python train.py --num_hidden_layers=13 --num_attention_heads=5 --norm_place="pre" --norm_eps=1e-06 --rope_fraction=0.25 --attn_scale=0.125 --init="uniform" --init_std_o=0.0 --lr_head=0.00575 --schedule="wsd" --train_tokens=380400000 --dataset="wikipedia_en"
MLP neurons of a small language model. Each row is named by its layer, matrix (up: input weights) and neuron, and shows model dimensions 160-255. Each number is 500 + 50 x the weight over its row's rms, rounded and kept within 0 to 999. Numbers have three digits each.
After each neuron's rows, "fires on" lists the tokens most often at its 100 highest values on Wikipedia text that the model never trained on. A number after a token or word is its count.

L9.up451:643495508559462479471436580544509479507533421509593437548484556456508479497482494509530490438514435522531508542574595582410544481498419597526457510486449426529503428476552548446467568534447469493528441504591541401489569512453506483540519477444446469496472550474469515548514465457365493530
fires on: "," 23, "|" 14, " in" 13, " /" 11, " April" 5, " |" 4

L4.up940:509502481568557523484538454509496511430468567405524475461486418471440490442604566542424563493461412479592538567469573530507454502454523498453527471517540504463424416442451529504464510442500512412541471472566487518509533404462506489548503517442547529524421520557614541411472522503449426593
fires on: "=" 30, "," 20, " and" 20, " |" 13, " =" 11

L10.up719:506509488496480512434481456577528569593591602489498491449480574484410588534507559498554477531632438503487512524479555515440537540613508472554537481483488505517507467523430506412534514560527491550465532549526460578502474547468514426523495473569455513543495502528452507578530512554541504601
fires on: "y" 21, " 1" 13, "a" 6, "er" 5, " each" 5, " that" 4

L2.up71:571525526465508514428556543596512456479536401520443488473470495525563438580539394459460602581522486500443509431507520524401429501446584506534436546405584537515463354515511516552456496538481478439496585423458579514440490473384503524498471575433457462492554399425461496453616515591559461428
fires on: "," 63, ":" 13, "-" 7

L4.up380:465438529533484577466499498490452592515497543492496447482437548569475484531477546576539518518470570561511394533557529529406508484442464522445501606385387480587474501487476455516391397423540413457546527512452508481504469520603518552494467497440429457521557426488565537478471521540485532514
fires on: "-" 53, "e" 6, "'" 5, "&" 4

L2.up853:488515500458528498484471584509509552481485507490459593438401453501596458514433520574521593472448519518486494423509494477540460452440490539392475556417474470550444466523564530607462438542591482590517510490545473502463524481444546428495398540488439503436558483536556503414466582543565520401
fires on: " over" 31, " off" 10, " Over" 8, " out" 8

L3.up1005:503553457483487428493381524524514385470534600521603538557430482492585483568580508570529562406478411508465621596487479488528422573504409438479552646505438537491492602456493414467539473498390510437530501528495581552476518497552523555492464546506532456422563521469550454432532479464513434488
fires on: " Date" 12, " Sil" 11, " Location" 10, "iter" 8, " Born" 6, "^" 5

L6.up492:480493418474486534592545471460504498546432508466461522505514474490529581536540529518500457474557445555493364543447547531453527485430464550487512433492517467455426587407476426431517411518500469536593499513469450558521485464486531499570526491523626546471455451528506540388569458493500513486
fires on: "ly" 16, " and" 13, "/" 10, " then" 9, ";" 7

L10.up537:553471561556524494466453444594462503472510485530466491409498438511558530518453564451477578422572462516474509525442567406524549499484475498490626532406588490422476538557509474460551508557484435524409604510436431472463526434564508488518463498452422466429537535566455435497544567474394518538
fires on: "," 29, " and" 25, " |" 9, "-" 6, " to" 5, " or" 5

L6.up114:564458495622551469447514540537457579504527439511478522502593364465606492565513448620437507606469533542498421475573498561504485516509518482511520498518575445534516533506468485498484476501553458476450444461585430457522537400507507432485460460590503590412479491464498489520444543471498495550
fires on: "," 29, "kin" 7, "c" 5, " mod" 5, " as" 4

L2.up1140:555595423496508533490563584509552578446407560510521513546553472466569521532546462459492470594527543516466535526446519567441528531384554597437485434505507501572400533514534476561431477354509503508484529493557523414477520524541514465528499647510559491464575481486496467508468442493533504497
fires on: ":" 85

L6.up592:587450491518549522525510450555494459490408472474479392478488459468505585498475492447526574554539616518498496487374508455433499532611532484462486421554433490398498542491440522464545483577507452441450567529453511416502391488463524423507516492507493510488488596519554529504503525546468466500
fires on: "-" 39, " not" 17, " |" 8, " the" 5

L2.up646:440565425527486524528537387473541386470454575597506534571557456479499446544485496557515471458470536517515403574559524439500471586427451559553610485494567445471531611468549445537514439464416592526419498459499445533500488489452587548468535552341539497496471575484462507469560441549433543564
fires on: "ly" 28, ";" 13, " Bel" 11, "stan" 9, " Kaz" 4, "r" 4

L6.up823:492517592488529574538467477444420524451502484511490453545454497447522466543588439515414514528504501535636545501481505563598478585451504477467449472401513595476431527396539534515485423517467490499550433484529482519548493435450437489446560484431472453589442469562541629445558577572445487503
fires on: "-" 30, " (" 23, " |" 8, "=" 5

L4.up152:519531488579490510510526474535538585414462508559460535524530502478571451471492544438551510500517445538443509552620607583521482442592461530422508497377536549474487519483462542472525535496513468486430507561475529437514509497537500556459432404513458452481427476441500595556491526531568591522
fires on: "t" 21, "d" 19, "s" 4, "it" 4, "ame" 4, " set" 4

L10.up441:444527598502601465550508522490451505583465411416444540542412480384490585492524543562444461463483461392485555500410463469487527449429505503509473453513590552466561506547511517573511366510524564517433542440453593485567377481496549473463639464535436491464557486395563528441481462485529529457
fires on: " was" 27, " became" 10, " on" 5, " re" 4, " is" 4

L10.up543:490526473440515543462459518480565542536552523407517484507499534573415473468494458523429465429585513435435534485475533588518386449596581514556448385488435532526526497393406486459526524547419499443427480473478536544522497521470437491527496497552520500422409492465453573448483484509458470521
fires on: "-" 76, " part" 9

L6.up172:540464563528407468394449492519465452435495498518519467460413588511552460495435541566459577452516605480556595503401506427520601484538492485494583446535448523600501523607579544535479590512513515585487497477468454495507496440484557476554518531432471490601533553541576418598493469555507529579
fires on: " (" 55, " to" 7, "\n\n" 6, " |" 6, " on" 5, " of" 4

L3.up1026:465438572471399413446523497553481444440465495492536480515512464496435534449446533486442593482463608494465541461529519453432464552435476504477491557501468543491525479478428513507539499496487458521522520487559529475492460572491457462462486570465494422543569516465557548508496451574475517417
fires on: " No" 28, "No" 18, " any" 5, " every" 5, " better" 5

L3.up590:515482472568357466528545406510540552496455535568482511436561533547428431440496488445529507498441511502478424552532549576380542556487503567579528481449543515552502554595458519527503537536443460521430508441559554501484376465488426530473518430403438545496541429472522513539531508455597615513
fires on: " " 71, " Sub" 11, " sub" 7, " Ad" 5

L2.up678:490432489413507418558480559524493526580565502541476510489516540502460503425607479455561435452478475458533522574434517499431532464482508451467477567516479485596429450474566446504490502419494470535448484545547556431506500456501493527509522514433432518617607410418502452540474470572535549544
fires on: "Th" 18, " th" 15, "d" 9, "se" 5, "ed" 4

L2.up806:493532481513412502453631509558436484561519557519464551417443462539524550464455474530569447513507519468474520440498437564399524440481498478475469462467432545559502587460424477503434518539476494503496491544519500474529450521509425494538544500448566498538475566446514502515512386513416476472
fires on: "n" 20, "r" 9, "ment" 6, "ss" 5, "ns" 5, "l" 5

L6.up517:519496534534567472452472553500522501608478532562570531517582580484445463545495513559588555520459505522508500498498424564501461443518493526472528525521574442506428558502572518514457542569471471563492546416511468525482538552502614502528508574512446605508516572487481598573557567510449424489
fires on: " of" 23, ":" 15, ";" 12, "," 10, "." 7, " —" 7

L10.up1011:533502444530521504487462591457491515511479422442491562465489520437519500455432403489407581506561430450526582438421485472447485493510606500468530487533547481566498525571470510519488414408490425470494501498411616491540591559473550465520542613517456452583513421492466592460483452468570461474
fires on: " as" 42, " was" 11, "," 7, " became" 5, " in" 4

L4.up913:495566598445416501473537485474523503552505583514447483499527473542473514556507474471471563545511400487530460402559500613449418508405590522459474513501408478464470414411510458484404511492431526443514560497533483489491448539476484502501424470497540493510562457524433461439523547544437517456
fires on: "'" 57, " /" 10, "/" 7, " m" 5

L10.up462:493534562573434405604529542680575542439523460419472465519584477533489439462410491565520548405482473477509515543583489569504493436574463508520484527474565510470543491454548499511557506447487562519497608514553487505546397504531437549569511488413513490538450557528486467522532515542486477462
fires on: "-" 52, "ort" 5, "osp" 4, "'" 4

L10.up738:414522586536499452431558462542504552517410521439482489560418447458447457379451496503471606503475511544442486567552488610471541613500496512516476483446579542495524519517558471549627596459449526478462527511532504491443438511513490530501483549577497506415518478410585538571509463470503513503
fires on: "," 42, " when" 6, " exp" 4

L3.up484:561457473507534426549403543517492547552538545480410376508489522471466599511543533562469658545578413507552486553511465527417457495485464516517487513441408534498391489567569492467432495552520562590516456463549553474432504492437508410470443503409532521487459515458488488514507575496491544504
fires on: "\n\n" 74, "\n" 13, "," 4

L4.up138:491467583576414534476504470445517518536541524431479469431473511511530468520600504639525523450535489541506455511481544477530509473471536509455439558400481486492489561420515459499462508396473458577494548627558500486533439509488481518571492599494462472412465545468596430542491518475448474489
fires on: " and" 34, "," 15, "-" 12, " or" 6, "ep" 4

L6.up1065:483526480529535553393536567492431438463502453468520522475569481428451386515535506399448568457564557447472371481525492573528475529488464471477525494473487498487494566452439500472502510517566520485503536493532578419561648504434464458466405520455396488533470428475511519602451526590508482470
fires on: "-" 45, "cc" 7, " ext" 4, " out" 4

L3.up528:538542462568611542490414457549577502424492486545488471492481609565549610566481509505478496511477424619510549538502536510541525537508550515511518463609475485595508545523537421520493475451540488530533488560524491382577501507500472561543577427506538584530491512398439522489533521449500414563
fires on: " so" 28, " co" 7, " as" 5, " played" 5, " playing" 5, "la" 4

L6.up672:492508517418533524486418470562431477485529497480355492516600530494467530541422531444539525522420522478490452467486588540530467460520582489565533543455529452444575562406489480501598512533501515454522523595487556478469447473474570540486406461561494558596564464501474519463468471594516479537
fires on: " in" 56, ":" 5

L2.up316:472552576495513455545543551539475400542462379504450506516483476579561525433491489541609484514540435501572500455486590520515388513427445533492511521450471477512434609456517448487499489439450521435521515454499526397502477582482594525472549507490473556387507518560520497477495436549524485454
fires on: "^" 21, " and" 14, "ing" 11, "," 10, " or" 7, "ly" 6

L4.up732:525555519529496560551485472444514486523448530501521551510486420489468451462471606517491526587565536508481527446524548517537584451558500534510537472519485438549506482515565566490540601548485543571526488470613472535494452349479497483535469536504545515475555429624410471544539549488531517488
fires on: " and" 42, "ent" 7, "vi" 6, " or" 6, ")" 5

L2.up1054:526452484521471546526491529512505553486418523486547456488410490461461536457497461471506492491511501385556420513565527572523579580598624456535518565441542482485531489472478498553465576592450513528540540490522562478615438421502506532505430548480571505579564494524508406529462506530511561587
fires on: " Ti" 18, "lu" 15, "ru" 11, " Lu" 11, " cru" 10

L6.up381:551552527480500493583474520587479544441561475508481450446466554526480590469503457580485515511481423467586597514572648467502434511502532474430501441468470439472495451454529460492510510509474501552488432544536495612447537505562541427551479498452517513541506396530441431458450464526476470501
fires on: "," 43, " also" 11, " again" 7, " example" 7, "ly" 5

L6.up84:470403446638509617609413481526500546453605557497482531490500572452491529542457507568488431367442449542469440567501479540520411445473592403507475524503430524500489404433489375527507486543429492489437433512550486447616512533595525485470449483450506517513496555504469475543545506536554450454
fires on: "ti" 18, "c" 14, "si" 11, "one" 8, "imi" 5

L10.up119:412464466534611585426464463493384559426529544457522508512438498484545527510422472476528463478418566506439530481502490486450494603523459542589467581460459555475481570585450539452469537505594576413483413483569466420505504496510437461562485479481483481595474584499465585471453534530520531456
fires on: "," 30, " was" 11, "[" 8, " as" 8, " is" 7, "d" 4

L3.up1224:527583503484517548514430492495500595535489472597473469524566567498548527543478519488398590471511479519590517544513563504522523570483496526461504484418506546423465560464536462464506496409408467481566537569522564468442486499453548445561485586310500424430498577453525428581533467569512532431
fires on: "\n\n" 94

L6.up1104:424498459426534442526412451449575422417481528615500526496509489483491564535550596490571453488562526527455531474524549517530469456540516495469470564440431428487522412517537516515496571468486579454512527468523391553436418609490662491575495404541475538467417521524477565426452547617430551499
fires on: ";" 32, " the" 14, " and" 10, "ps" 6, "log" 4, "," 4

L3.up394:433507544457472492420475567550526416527420494456405462515486501490508387554476538498500519468549551517471531469463492459431463611470525448561413447519590547535505485503446564379501540413504603438547543483496568591458449491483389516526534524493478489493553592555572592493499473579485522494
fires on: " as" 55, " to" 10, " seek" 8

L4.up861:532499601425542509492393511485490439568418494429543450488473597525452558448482533536469535452538492578507520450634544434407564508513520486408525533519527563525513532507520517559397522439466517510535525467439591540487443440417472468511517487439525456440467456488476508494475502481549501437
fires on: "-" 24, "'" 19, "{" 9, "," 6, "ric" 4

L3.up565:511568575567538501541584424513540472622521535486525499446462517537451507391495462475552477550482522466546476487544514455472524479453472552505543411474481479540516567504477453532470532422506485451397446544488470457555431545516516586527517453496469474485439509484489519524525409492436501516
fires on: "r" 42, "l" 7, "er" 7, "wal" 6, "ira" 5

L4.up817:510471464576515532510441485485472482545514453517592522533429469477500374508462573494505520476436467472426445539421476465571619498463546381559507554580411463498601599519442462452475442559490574435480428534571411583462569432539537388489474523567528512524516534475460531515520595487527443547
fires on: " As" 12, "As" 10, "ent" 8, " following" 7, " with" 7, " from" 6

L9.up412:564484521572491511405453516499407551470464458510415529530476478498440475590419500375432505537426549630489443514501478466454576507471509489498617547446530467538516456519570500489460563436365518451491504407506498539483501527503477536529509440445507470556520519473489535559460483560414548527
fires on: "\n\n" 16, "-" 14, " the" 12, "\n" 10, " (" 8

L10.up761:466481543468429518497424520539538500540549607545561506429473480491503392441497519652495561545533591507417478472465559453564553459391451542442437589463452520550520498435414444503426523412561465527501480526563539468598459570538486486454450524493514398499456486419588560558523412485519548438
fires on: "-" 58, " (" 21, " \"" 17

L2.up1122:472521574525489545496486534472561587459411480505488519550536596464445491529558559564437507494443452527521530493601572470496508543457525550429562497455498432494450400380439566487512537365435521532541546562541492498495465471446593483549426560515513529522468582637426482518587471494494451513
fires on: " |" 40, "r" 7, "," 6, " January" 4

L3.up1158:497558453455605596469457447470493486389482507465549489532582512465653547559486364542500546477476543544408449414513395418420472430579383518519491525533499474575530436490514457517570494512537586405520466444541476568539575582485542536639539580487479513502476623405450580544496414536492471452
fires on: "em" 18, " it" 9, " as" 8, "d" 8, "ed" 7, " website" 5

L9.up1159:468555503483559458429493458530508489506494523442508544542493464528547477473476492576512472586486509489540544558511483537488508568374493541512416439404516507564458502458557485521446510498377518504515519438545543561564398462492462569496574583481418480532457561487574549560446516441399507527
fires on: "," 29, " and" 16, " an" 14, " to" 8, "-" 4

L9.up535:528604487575508520507536459552488497529503462370505454436446480483629457593399375558492474511604633491468442462586497552553549483477539503542434532523517598466534488511464503504511440508582477486449544513574493426497581493428490500562538475450465462495460533330540482520484576545543491427
fires on: "-" 70, "p" 5, " ret" 5

L6.up1118:480553568462500457465487441517546500479434497499498444490514537425540536503478526485473548543456521509482501475462488490426608488482481468524591525520528570523465578585455560544521519492514540596506437592511492432581484532455498510500527486464454484520465491479421465578484460445458549471
fires on: "\n\n" 55, "." 9

L6.up1169:561495610500465498452477594489543498502465514422491469454597520547388524419489514591595565657430525548478476543463359418495471450487543462556419575497439588474486443600530541458468562477509543471492458480491486455471524583474555544518539461544452542557513575517488508509538549493421575528
fires on: ":" 22, " the" 15, " |" 11, "," 10, " from" 9, " such" 9

L4.up914:529451627581542523454483495538544506481494473459460477470519498563513525566470568542585493486533513560523510524574473405504562502539487595421555458469422480420546524441519530515424494510431448532513572474507511462440523464504444494499483473415542446479456515481480466490508572566542494530
fires on: "-" 20, "'" 9, " up" 8, "–" 8, " or" 5, "nt" 4

L6.up595:505544490423510451421680475509512481536446465342406453375526566553474433483527507515432545506539564616491489496468457505476485516571463455573484447472499526416519524597451475440527544586505480515460466530403580493504431475503499495493455519468467511604502586530495612469480489565530536497
fires on: "-" 45, " |" 16, "–" 11, "na" 4

L10.up601:545469536524574480581460492448566545464577507436521393579398477519465485486458526489444461439485417598429477528484435446423473519523501517467486501548463493545579415527596532462465608474473527426506526496477440425491489531535477551462561568463557334516508530425540584540561538505440578471
fires on: " \"" 38, "\n" 14, " Sh" 11, "\n\n" 6, "=" 5

L10.up967:470477509628453459408448553581587435595499447538551558569515462496540390474472501524496561442402451565517440512536542609518493489475522460508472531494498524561452536474475558437430527492552515482484508534490472466487495489416476425374431513526649521476461503524484547544588539617478549548
fires on: " As" 17, "." 16, "As" 9, " km" 7, " as" 6, " gave" 4

L6.up1094:477513487403480529484552495432450540578552496561500409499525376473472505428515561551533490477440498436514533454488485542540512494591486521517544533533473383447525457469538549541436490486461459557432479481526606471428560426485491495498536462513542531502381517422531552532531600447484471524
fires on: "=" 97

L2.up934:457532448521522459508540472481486481542502403546515483420569487532459512498518439491511526505418457468494400473494499451507466487597399440458459537531443528530474447495410396497517497465479524487483523505477473485492511507504484442464446424510499493602465480560560557443576561519434579534
fires on: " later" 13, " personal" 11, "nt" 10, "c" 9, "cal" 8

L4.up902:450501532423549562589512513482509542496554542535440418441510403513589412489514441591498599543560601516517456494474510549458400551482428549497482593490453609490477446387551549529452450566541494523446465578514481515493437523513487451519463626491481434432490463523546441521489512447515498398
fires on: "-" 30, "ly" 20, " relatively" 5, "lla" 4, "um" 4, "/" 4

L10.up143:535563506419510398491494437547543450501518486441542482465488487532521471498489414531594586457492460467515486490550567506534446521533426438465539573459488514508474489529524542559507510435478516469518499620509399447535499495656388427531458448424525514509570578494523460543488484577515428509
fires on: "'" 93

L6.up6:475479603591564474399495513540487468546559432532399485495557520432552451532476491466458518506441554462480485555563577488557506539535545481449505476523548409556492588503493454572477596513514466558417575546531496462439570524510598497543480551467354513482500571470420492506470496528559477491
fires on: " in" 32, "." 29, "'" 10, " as" 5, "c" 5, " at" 4

L10.up535:502528498550548482430451497483473428513543534515501456474409546473532517512485462580538422456562426450471543474604544532478590466531455596507524529479404500539486490481526472440523602567477479472594455501493426398533491461402488446493502576477509488461600541528450586470571510475394504480
fires on: " in" 34, " (" 12, " since" 7, " the" 5, "," 5

L2.up627:494451425478526512590471565554440451427460331555488410481520434519450415456531441419522555481448590543427495419511481480471536585512529535521469548518534508514511405479553485511458517441492537481463517478521442514401534495546524434576522637479482532600483528498478454438540545544441460482
fires on: "d" 30, "r" 12, "ed" 8, " Laure" 5

L3.up325:503513439553537509505509523604480442517405479452503500500639448414557456596515473481533464501508537528534532433449566486470528514468459496597481522625551437538508481527514479437542429535500603572545598523469478549523460550545500522518459503537508585381470457525505578480501469566445584540
fires on: " as" 48, " Bar" 7, " Star" 5, " Hot" 4

L2.up404:571482524456453479450497488498454502546521511498557574469539397424553506424571485508442476572508528466427616513472510584503535483488498551512506529500550446524422521400514530532430475426475422572519598401520620565451486467536484457505452613502475502496510529587452514567584535569507450564
fires on: ";" 52, ":" 25, " –" 8, "—" 6, " —" 4

L6.up1143:628491527565528424414448576597518539449551525527546491402457478513488482517502405536540507485600565561465462554465496447594485575448441624487491539547433498498509537499484517518473435523404578483565574490479456460493504560536561518528528556477554484536422538514522550454529513531475501515
fires on: ":" 24, "-" 12, " |" 8, "'" 8, "tt" 7, "," 6

L4.up1238:523393528469575521491564494506506595581513470494472424559439475498468456512463419540424439498467552417391594421437519564565457486490537540417502471533525473510507536537562520570425490564451459471481480531479598510568455488499512556606476461461517573501470502506465598469513437464447527551
fires on: " La" 22, "e" 17, "=" 14, "la" 9, "or" 7, "all" 4

L4.up1161:378498434481485447490475492451480478468519572536533512586444501486534429424448555518475540530503468578477538615498464481442608487469446480493382472468503476483541435512415602554455516516399488445561491495512495408439522551536463572594482565603528520481538460528450513519490462513510499478
fires on: "th" 16, " mi" 14, " ft" 9, "0" 8, "st" 5

L4.up359:475496475494489500471500505501515520448617486432432434444523546465554546439458519554531619477492450535503488419437524483413450536505482510530447476454472447492433474457410565507493529589487500571581627466505456509498488655428464489504461497393559548550467406518444510478535580542489580534
fires on: "-" 74, " or" 12, "/" 6, "–" 4

L3.up812:398555575575477545513540508472519420553578478506495521500434562521445499575558454537522519469537414511470476588518507499577454498423498505513462526619622380522445465607427641460534506576464568452510612462579481445531455641496521471535379446458543496549504474458547535512457436567471486547
fires on: "at" 17, "r" 11, "ar" 8, "ate" 7, "on" 7, "iter" 4

L3.up587:546503467567590474498524469552543569481468500508500452515494543471485516538446568577566519515456486517479429450607529431556424464603559560446518611462451477498453434506493464537441480541602423478470569590529423509548536450489502447530445537490490469507526533432486464474486516488421437529
fires on: " over" 24, " under" 11, " back" 10, " Over" 6, " Prime" 4, " Up" 4

L9.up1157:448478437508544530480445444576487473433513491448523499547513476552521419544590482532514454484547563529407489450420440440527456474547549526565539454542425457621508435520499500447474477529615498522447482505525552530527544476470502479567575466550585521511516622465525496483481527521513503441
fires on: " as" 21, " at" 17, " band" 11, "." 8, " later" 4, " the" 4

L9.up356:411390432538503495430451320502445491598566570473449510510480547487538559553554517493529471463543595490519499457521479513479437493482549457503494554461517436601563505487523467407483619539573521392541533561470497518561450510527463449490512473454521446491405527494513579394483539616476467490
fires on: " the" 51, " new" 6

L3.up231:514499505470533443550437544523520551568534541497459420597439470526445581579554484519495615527463471469555512510423458541528426455565525501524469498493452621533491468491537416328462517522554489530451503461560590454489591438455472490503539445434435540467486521435517434550487568559553497491
fires on: "\n" 65, "rec" 12, "\n\n" 12, "isc" 4

L10.up868:446448449480549460506579407572557511519408522520476463499531555448488488484489516381501511558518453502485512455467601434493540504475441540507546492477373571535488465466547531532543516486572534536528564485567575529643467470434454523489545582501443416514478475486536599520527435525543515431
fires on: " and" 16, " a" 14, " is" 14, "," 5, " relatively" 4, " was" 4

L6.up772:460511562475467465481439456582512522505528484546489420588489589441495599500469476431494505446543452570412402547496537576488485454528626518430567603499505499528507509466496595391515512458573485413518427472534504564490523491472558418416450487548434443535504422511518469550485501530530478495
fires on: "le" 27, "t" 12, "de" 7, "at" 6, "ut" 5

L4.up286:544596504521479490516480502525539533558482416537505421425456534495440489562481528522471637503423521521424485483525532516470459454519424542421449503509493519417496492538557524599497552503590517503571611561581559519690486547470449537495501542458394470424465434442472492541490507526456606485
fires on: " \"" 49, "-" 14, "'" 8, "." 6, "a" 5, "\"" 5

L2.up468:473558461573569503472450484437556500339427556409395497513505468500504557474499471491527568467373561478494466492523438505470546555501504435513523524412466507519485527556448453503499536466469504443489539406549488493413484486569561529582536552484510555477405574578523499397446526540404455541
fires on: "da" 20, "ed" 20, "d" 7, "ate" 6, "itor" 6

L3.up641:478556563513502446501458488586512479558534544434483454497575549441443558504484494507528485500469561485542456539529470522559499548521417468581565481413496545462552571493496539487484549411546564553467554399506457556438560447489563412457462557467498491541519518387502513506560495605400543484
fires on: "\n\n" 42, "." 28, ")" 13, " ;" 4, "\n" 4

L9.up1254:548487548555564445538511469481420425549564420506517486584488534432458457514511461554391491418531483463484440485579455583495525521483516507464598499492522490481556422523419439573533484446402516515458413491548464450518415647482524552514475522513422564561505580565494523513518474423498424463
fires on: "ti" 35, "eg" 8, "ation" 8, "si" 5, "  " 5

L10.up324:368458508575543499518504485528513431475544492477527479572495591489475521444536594471525454431511480524444452484535525572421510545464443549458540532471402431529572335432490454549500585462520550480461425525534455460493524507428550424447464479547422492486439501539542466535526425488537484553
fires on: "le" 20, "re" 9, "une" 7, "e" 7, "de" 5, "ze" 4

L3.up1168:581518484505515470527441462583530493603560494532473488583430546489461586518433518513563539529533502495555557528460475493477480514461411503502550529411527536495500472454588512511485571494564567577434544452531555456451565467458510481459481610354535457566486511406465446568482573476497499479
fires on: "\n\n" 95

L2.up519:519520480473470544473470489567562546522452444441432400493485422486531513478511495668531536492567477618505506565550635502512492468511550529458533527544482501485492486509486481551443437533470430579498572503407487562435449561556600514508460581450445476573498550494414485439468543469488500484
fires on: "," 82, "ly" 4, "ali" 4

L4.up7:469594559489506499486492522485426528541470450465443502494517424572432464464496547514526473497499520433439550503629531498487431492430469631515486562435479431580541500503463492520433544479506508501463563493528482481575481553432549572590558476528434420498509424504502525492484469513506452513
fires on: "y" 17, "e" 10, "r" 8, "er" 8, "mo" 7, "ern" 6

L6.up344:485444427574460531503511471525494469533502651530546449450508469499514551448494587483459474544439498465470466440510556493530474507489537531472512510591464470507486451487438454487463583511463475506550512544478602372538541444471485530532522503470447503544421517563630466510448466450404513557
fires on: " and" 60, "," 30

L2.up231:485468506552465519496511596527562519513610501444558534483586473509393501532474442508363476361433533467480444477481486571551436467500514522395483416446532466451513490442496449438448560474462518439447409567622518522536448554448432502443521501529470576496480515510393580568525463413525441481
fires on: " part" 35, " Part" 8, " result" 7, " partic" 5, " integ" 4, "e" 4

L6.up124:544485550443424648549547455509431537593489563405350528498544511440503540569412572473549471527426477423440560525461611511506536539558582500465495534458535518522524485546487503479471470528532409502473560508518461568484467539463500491425523529517539534518498427530422441551531491486495500446
fires on: " (" 23, " in" 10, "(" 8, " for" 5, "e" 4, ":" 4

L10.up242:574543546504472488527549463614506506515477537420551540440452503566500407526455502470531493514558506486486493494495581527559526483417516486541515497528594482438523514470432411512507434519587428384486459378530489488536487546462523564409472472420585521526545592468588558509526441483399509535
fires on: " in" 27, " In" 14, " (" 12, "-" 8, "In" 7

L3.up873:647534476486507471535510490526555491460514495535527504506547471421552490457578510499576484468507530609492588673479538477574512509361539482505490422528609605416498506576529464519488479585452507474485456417415410515458537533540512461438472529497492523541471444432417368548474509588495475435
fires on: " as" 48, "as" 5, " code" 4, " x" 4

L3.up99:542508432453471532457550470500567571519552472585500435545551558452533427533532582542513505476473422572550465460504477473398568526567530486442504390426486476548454543398490484583374543511513511504526559453482445489488543483464533553533457410393466548422398433660525507538474551548526517512
fires on: " or" 54, " &" 10, "/" 8, "y" 7, "or" 5, "p" 4

L10.up434:503515462531538471542493517458494471532449637621496541541466444508558425500470517530403493527517538498530521498499543496494529537485426599562552434464489571539517471543501509518519393446554550505561497550521490521591436456566519564512486481466466434469504395425510536468542469524408540430
fires on: " has" 19, " and" 10, " is" 7, " of" 7, " 1" 5, " he" 4

L2.up438:384463534445395514579489546414524485456584567534466553477457590530487472471527522603434495541562478498450441496500572598516502425444550410515464588465500431553473545452537546464527377576518539427494514492487470518492421529435452510512467432541562566470516553466509460479449517521392500497
fires on: "ed" 21, "ing" 17, "ate" 14, "ha" 12, "es" 10, "iter" 8

L6.up1084:535489547526416518488557518544571457529555474512455474508463465606395476581494559597572557409549489600475587469513423563577503498503561510512557612450528545385350535420570596474466489597458502511527531462421472499524518547505436540485557511522474532568408413473502591581484565443508485517
fires on: " in" 21, " the" 17, " of" 9, " throughout" 6, ":" 5

L6.up643:511622517499467502473530586459446483454544490467454324537423501474495476457460511522434447466486462556592593588512538500518599544537432518474520463471519480514585490562455509458556476524495520468477389506566513464544471530571412463627498486590512534489437551553459477496487517524471516562
fires on: "D" 20, "H" 12, "t" 11, "C" 6, "F" 6

L2.up1267:477547565505532500484519464435491553430489462534409434493490451514548422479502495551534569572596487451533461473545579497498464554384439591478427554436488535586415422448498511496499461576496520485591527460517432463502456465568557553516435573438516480443439487476393390548506475584568549492
fires on: " and" 48, " &" 25, " or" 14, "&" 4

L10.up1065:454447571481496433488463457469500547611497550550383424530492471504547545502526506490526470489479520496505412463442384527502568566391565485627540429592488458438434549472487464392408509520532444501443486595510531487584384616495513487543502538470461473407440503575452549540520563560527500498
fires on: " the" 44, " |" 26, " of" 9, "|" 5

L6.up1173:537412522502609563496488454514440482507466447575446499476451530503532442541505496534520448454499449505516420500491488541520547502419514514468520568421413546475415551464486550590508490536575504490461502469451446486559457436541444514568564510443469469559433462533462530520484520560425491489
fires on: " de" 38, " History" 10, "cc" 10, "History" 6, " Historical" 4, "&" 4